From a checkpoint of a small transformer trained on Wikipedia.
Training: a variant of Muon for these matrices, 215M tokens, 6574 steps.
MLP neurons of a small language model. Each row is named by its layer, matrix (gate and up: input weights) and neuron, and shows model dimensions 0-191. Each number is 128 + 24 x the weight over its row's rms, rounded and kept within 0 to 255. Numbers have three digits each. A neuron's up and down rows have the sign that makes its largest values positive.
Before each neuron's rows, "fires after" lists the tokens most often just before its 100 highest values on Wikipedia text that the model never trained on.

fires after: "\n", " Apps", "als", "|---|---|---|---", " D", " |"
L4.gate77:092130157093120143102106130161106177111184163106114124141119142142136128149120079177154145129148127124125133099153142097142138148094170123152131136079148138140176139121132126112110099143133136147129132109088144130157142158100103123111199142115151108092107128179107109103121122154139089145141158128092090152127096122114118130129109115173147131132077148114121152109138120113135085127131163140159102131100113126116143104162113141147146109149109058149152158137139135100102188114133151076082133123098104126164127104095152146123121108113101107157133111122166127162120103126150126143
L4.up77:144126142096179129160154110106111120127115130124160128148095107124145124144121138137139108172109085115166131120135092116143078093176107119130176085134093145141142062110083111086120096113115148170115101125128110157126164164155145094134098090127147123140155091141132101133161132089144127143139122114117152126136110069135142126127118132141099125095149131138114110134131059171147104053157118146114131165134133103109159129110129135162100130163141125128160128141124121123113110123091119107156124150134166120107098128120139125136086107134151172100174114151097123135144150093121123099

fires after: "at", "c", "ource", "ac", "t", " dist"
L4.gate352:113128160105125139121083092134118143130144151130116103131068142146094140142138097107150151126103161106111145113107152086117121141134120095143127125159140142129128134120105131091134133119125119105117134156137093113114133146162140147052133142085113099060147108113120097100129124126111083104123096121157120110169167143151113124133151098111128113166165155157162128100136151144132113130121169140166139107131083131139161111118097147103132099049149153110124141180102141174137108147140125179163117127083154132110123111155096071082144125133130115143103124125129117139135121148165152100
L4.up352:083159147120143150134114146114147153106139118118143113139090125153093066102125113169128132134123151122139112140051104117114136144126133138146128114142138122072117107128120115119099140171155115169142119135153088141153119143117161093146122093109153154186137096150136141094113104119103122131126117160171089121156136175132156095124119126114111171107134136154124150127164119143135128147112151150130141165106082150168109125163119163140120122107156109122136135164056121106148144098074098092114162105109179143169122106132145094113116091102120102135129129086115121130120117122151103150

fires after: ".", " =", "ography", " life"
L4.gate210:134151150080117148091103130147109126150124133135127130116162128147141111122151135146121104119105140147124078103210144122107146112157093145176122118121055132167089170101120120135110138168163108132119145091134104162131109149112082106146122109144156138098136097100174128169145133162124168120139119122119100079128122132099123115115173094097165123131136171135094165156161092096157128161150098112109135126093133112149149107142124140168139131156154120088130141157131150142105156151111129152132114101145133112122139115129161088153125152118121125129177091159121162093143111138132124114
L4.up210:116098148094103098105115159133156118169122150161153082141151131160138097135170142129112161109105168120112147131152165086156139113166168120187140131119084121152130159144092120105105133130164148130129119111147108148134118107144100100116129117173145123112178075123163097138115147144101163177116155081086135087142084129103132136113121099157158128118147169083103162135126132139120095138126093100144082126104153115155136137125156136124161133117149120098104134122117155137109134118103126122160132093144138108119117108128148106151155134115129153109175101159120144114072145119155105099

fires after: "2", "1", "^{", " Apps", "5"
L4.gate615:118140160138148105140107131141077111169124129081136139117126139104142111149075121155113152135042149137114154129097142127080095118120109123116097117170122152152173129119151091122139098138145121084154148146119113156087097142157170141107158134135163153119105170157139106098120143142153142113086148134156122108120149132145128159137170137150127114162121115157101109137129157118146170154115163125147102113108148109124132109129133131128083104130102114102127090137146116131132106160133145112154132132178085121150149195130098152128128123110073109093126142161173095134165113131139140112
L4.up615:115117141114148108093097100152122137105118140102104086106151156148134110098107135121139161109131112188117147072111139164117114111104084136159146141172135137118134146116077097146105131098130119109106163111107094150104122102138150124124133154147139107134137106110119137166134091087134168118133123127124124100135101117110144076110141156102136158177108112114145131093143120188103088129109126132146149157123152121130133087133182131128153133132090114085108083128120160133136132104085117139136090085114138127129122135113140110169129122115118185150145137169153055110121127120138070114

fires after: "\n", "ography", " career", "|---|---|---|---", "les", " life"
L4.gate516:142117200093107123146106124129140158110147150136079146121199130147108111119123160118168113133077084098128157126131132116147143105125158118164150111061123135104149119100152119134139115107134143151103083136137097168127105128138097112128090127102130122124159111172106075135128126083122123105100138106102111101107098118132125131114146122173103089125135116145103105157122127074115075088166117114081109196118131135132102110159124118135105132124145071123125137146135117162118123167122137119130098146073155130142137126157097092138137113127137147116103100131120109122130135148104129132
L4.up516:165152192109101172150127116100105152141170121116132147139142115136149125124072121130143114126116094136145109130114116094075078105119145163126142174114069159102124120117169102149154141118146119173079118124108148131125151135088095134111137124122133111117137104183116122071096111121107130172148129150128166139110100098101159166097139107125133128117127117130143106142133163096119104119135164100114108148099154174157183134109113091129115167154127140094109149142153131154117123119118118144160097124140157115116144120114144116121152124140162129113136108141152082139160161113142070105

fires after: ",", " to", " and", " but", " for"
L4.gate111:116133119078139159165105107158109141076065116144146139125131124094104090141157172158145145154115138136093132133137166132126112125122110102151087144141088105108151155094106133114146154135113126158128141128106098119145172141183107115101101135143097169097113110134155162100115119121152145118122092130119100113121138123148148121115100126103179124086138113154126106129106142138110123161174178112153143090124132116134111112113120087119140126163154083104117176131117153168141095175123113149122149110083141093112173112119141113140128159155165134172094144121120106105158129175133120134
L4.up111:092106135109099082112119124128103134155108119125147119114116115173156124151090101133169147132118134131132173113089129098094109099099127105134165095127121100136133101127118145114118133124145116146153151147138090124168116105167154135106110108138142153138119147132141106107140125095077119101083076153120126085122133139123177173134159149142160129115171126127154111138149145125142130082124153149176137074131137162118093146169105098130144157111114130126122150079103134108184154100141135127128125159173109126175132118148117130135150100103075102117164119091097103116138141116138071160

fires after: "0", "2", "7", "1", "9", "5"
L4.gate672:184108149111156176161138126133096148120097104142147153092127129120154176115174153139101142082154118083100142132128144086130137123137115101142127104108117148146107139123162147127132147126120091193166130130118151123137149142130130122101095146125131143126154106207138111109115144153137126104119100126083107121116130123123124152154140117142113198134120179169129147151120139142125101089089146161138085165110111112149081080120091096116163149118138134114125149138158117146079098183113124136113135143115149133120103155153117112115153121120093119133158134123085126109155144112110102104
L4.up672:149189091121104129103116133125113135098106145118112116186093121132073117129091153129134099123133147171147196136100088179114103132111140114139098129133133132155148148109114084123143172135095087089150133150109111159135108162163161158142157079138127119144144146144141142129110101144109173113118126174117103096135129168151098109135099102127164169127120149192158153163105121171139146146168157116138123114134135121118109141124144122148141155162105120081124128147144116151093135149152138127166134156141126117102089119162143151122136109109096107119118134133171117098132157111130124133

fires after: "–", " ", " and", " to", " in", "s"
L4.gate67:146099132128125132101093111132151134090106173131119177138138130126141091155136157124089090092123100147093120172155111150131104111151075127135135119130177108115190150111141132101154111134148082142120113124165084047126148151146125113139126151149135139113117099152085129102117128166128114127122107137138085135156149118116143119121099146124167106120132098142094106109075125121160126123134079099180156147145128138100128105114113108133145099146143084113091151128164121142108086144164152157096127107133149103075126095153126104113116118106121113085154140113116134142105133164129131138
L4.up67:120142154079132157091149112111127122157114126153131109143119106130124118138088134115096123148147191107127100082148106107099130085121133118101133133119157117147126121097135124106101165143130143100160135127145115134114062168153127134113116128132162124114158170138132114091197133127111133147148110083122121111103130132108118112119142110136149164133110120149107186091122123113134130090169135157110110117142132128143135138127095098127090121167090103089167180161127130085154097110070156141104134139140138134139127055176135156094143166124111136127151133114151146145125142148138128076

fires after: "'", " as", "ect"
L4.gate329:145136128138135154101151081113137131140165144124139115126132138134095171114143172139069093098108120143157105151145115157122115151144071128144162109081104106110101144132119142152134106156095163073141145173115118129158116126115166141134096152144108102118116105108144129123089110153097139135098130129084136129137095127111111143115146149157145155138176122166160099152104080163140119148140125127158171095129140126132126145126119161049134134151146146127104120085103150130092090114080127148096109131116107170155122139114149124117142128176116106122137084146108106170125128121141168143
L4.up329:092137134075146101114073137095155132114136130132087143165152100138117107095132150148153144135189091134186134116138133111093127122148203146144098165079092106136103109104118170110110122120146108121172169116125143135142123152137143147087124141135108113129149185153144132180148149111149124168115142101126117144109123125121105129155098121128128098124144138132088129155114115120108123148147100118129106172132114095139163122108105123149108101118092090143156092169109101138113104097112144142102118161155121105130108164157126137139125138121113124157147109128162069147147161083131134125

fires after: "1"
L4.gate700:125098157143114112107087113123149153125128150156109167115171158112113131156149134136138165142106112179114126090148148136120113143125090153093119105110150100132115085089136133137125101114152137124164114131120105131151126142137130132116111154137145136149126114170172111172145130111128138120142120110113163123142120143140078121165154123107096144129139160161088188126091127104167161139132104166155138151098136152149137109158085118109180170134124139171149090146167108117121139116135155104135112154129161101109119129133135116096102142133096142076159108172088155205121159118095135107
L4.up700:108101135100122070066105132089127170157125148161116093130146137114132140103109122146119147123119122124110135115110118112117083137172142094081113114154160154130151107117086111114104142086139138120106106096130104106073115091150130153123132125157105116160092134115152146183133157096133143141127152085135160157135160122121143145131115107115126085164143078167112146115129133086146129131176165149130138129085128180138133087153132121179135132120152145150100136106139148108096141102097132089142152132133111149127120101121165153128115134118139108097176119159152137165139134155147098088

fires after: "9", " the", "0", "1", " n"
L4.gate297:102130132123111135114151131100154112143141117103166152172156143110124142163119145140094142148135104112147152179120127118144116135162133086116125102158104165097111161148121152124129066161120076125091115096081124099129141128133153121124105123110104125131087166119065132105100144168188096077097112151128149115157142070114136101122129114149107139176088104145104123109151111144159149154145106102122180139119115150103119162123142147125115132133128099105113129138191162119121145184148149129121115118100148134157124149141160120132085105153142122144133132137133114145125163135088113104
L4.up297:154173133136148109160142127142162151181129121093115099181153081137085137108101126146163125100152119110083119142134165104104136142125128153126141140106127150063118177126150158100130134112142126151126089138080120139154150145099110108136153114151142178136159101174116141118157139116136113109157124139149114157099124111158145130153096138147133169144099137113135121091186161137125156118142155127125165151145145102102148152155133124145118148097105181125139097124118137149136129097122143110140097151145163091138138143120140087123204112130151110114128125165156107138142163123097152100

fires after: " one", " prom", " some", " c", " total", " Ph"
L4.gate612:113098132126159090119110108131125119166115134136162112125129089167202126182068117124143077101128144093140111109129118102133128142130092103116115170115139102097117152141128137092135093099128144124116102108139154128102139125109139122128117124093079147113150127152096126155143123152126143145090139120134109131144160147110158182166122132143106157106106103131140162132107119131132161132138075067081127115126164178117080110133105151122110155133162181133136143140096124136115156106109142126117175098170126091119142179144097139120115125113144120105102113130127156150123105185125126124
L4.up612:152102125130158133085123130167156086143123128113158130157165076128135170158079095139148148129127183096119113093095159131098144131132122126152134197119085129094083112166130116140147131110115105101129152139121112150131179104112139146152139089164089156144136152139157169141124097151163109142139151107130164143127120126106092161117150130159099167117123164145141139124119137118156144099089109139126129147094139112087175114121102145105135130117157144160142127137130150177066142143131130131100113133126151120118140113142133143142139183140123101092126135150120103171107113130135128179

fires after: "0", "2", " medal", "7", "5", "3"
L4.gate123:113135113112138115128122133188131154106104088122125144112135145095159149103154157109174161130102111163153157157174105129113112117110107129130111153116139169116098112112088134149141113082108122160136117147093122109155149147118152143095098113131140160088118118146144134141129103138110122130082130105098099104114145121108096074113061114113106152107124096147161131124085096136145112127150137131154129150131118112159127104131106136081143142080102121139100095152130156054127105142105162150101146151126132132180153138174155127123124105085111120085096107147104137126113098136132150173
L4.up123:127123166129147109132131107115139137162115114103129132133093112146116183128092130115115141124119099114135093131144109109107096129100134167150118128105162127116093093123136117118120112134131167135130117114161091135109129153087148133130153150096141075155119135136153090141144121161102086086102155105109109120123177139171137085124099089118109135112110119133098096111059095129129176133105126127155147130129149092126117138145137152136129116132123123157097134117171120104099111165162165080104107158069154106134157164122126117159144105103124090078074091124147124103064119125135127129

fires after: "1", "2", " ", "3", "8", "0"
L4.gate195:151121116125132130124150146122158124090144090130130134113144133169145134099123142120063116133080134143120148138168112150133158131156113118170151114108122118124132118146137143201108092076112129131136143142130137168167156133132127159129131101104110122087097149106127093127175137127101158140145138161127084106139154158150137132139120150144118082134114161115128129113119133108153129150175104128179142126100103108095171128133131140103087116110127145136158133154202114074140093116134167105105115098114138175130159146134092118118147113096142119155084108147132089145148129129161117068
L4.up195:147099127184127167100142154159115129117153090131134158152116088162137103122103122085122119146127152089153107080163141130125085109095138132148109141101098099118173092136121139087173139133161128098108085115125098104125153120113131123119126121122111168137128130126116081099150083106095092143171151110126095101140125165182119142133114112099117157170095157139070132143108119121118158140143133149063128145141123135106152152143113117133129073108136139137127120069088090104098148141123135111144141136115125148127152152121106156082136105111106113139153154124100114121148143129119094114

fires after: "'", "or", " Institute", " School", " degree", "aster"
L4.gate95:086131133112154148137113134116089140100139108087086131144099115127162164122145180155173122165106087097125128132114093144116122069137132116121154135150077143108139129123107122099078072172128118093103114130099118118154152181121093157148142127124147120140160131124136119128118122127128145117132109097109180121117155121171097126101126142096118119121128142139151122089101170153134133142083142130106137128156127118144150123132155097079108136142141117140112113111159159098117086121104136152119175091154159130116157127102082092073140137148119130138105132180092118133109077147126110128
L4.up95:104162106151135162123142105151169096167124160111112164113100158114105133138116118147135120156152113101132151141115121097086080138110135126127147122135140084129147137150114158094121112102155124065126169144118103167130112097091125157105056169134091160112095151165103158098103096129093152140106096107151094125119144142135128125136133132129159139140119153119135111129152121131174149124126207125088139115090115115164131107112137148123100119130125098128147117134082129168085138120140185117144131147122136142124102153119118177115155084082125101141150128104109141121131144121158150120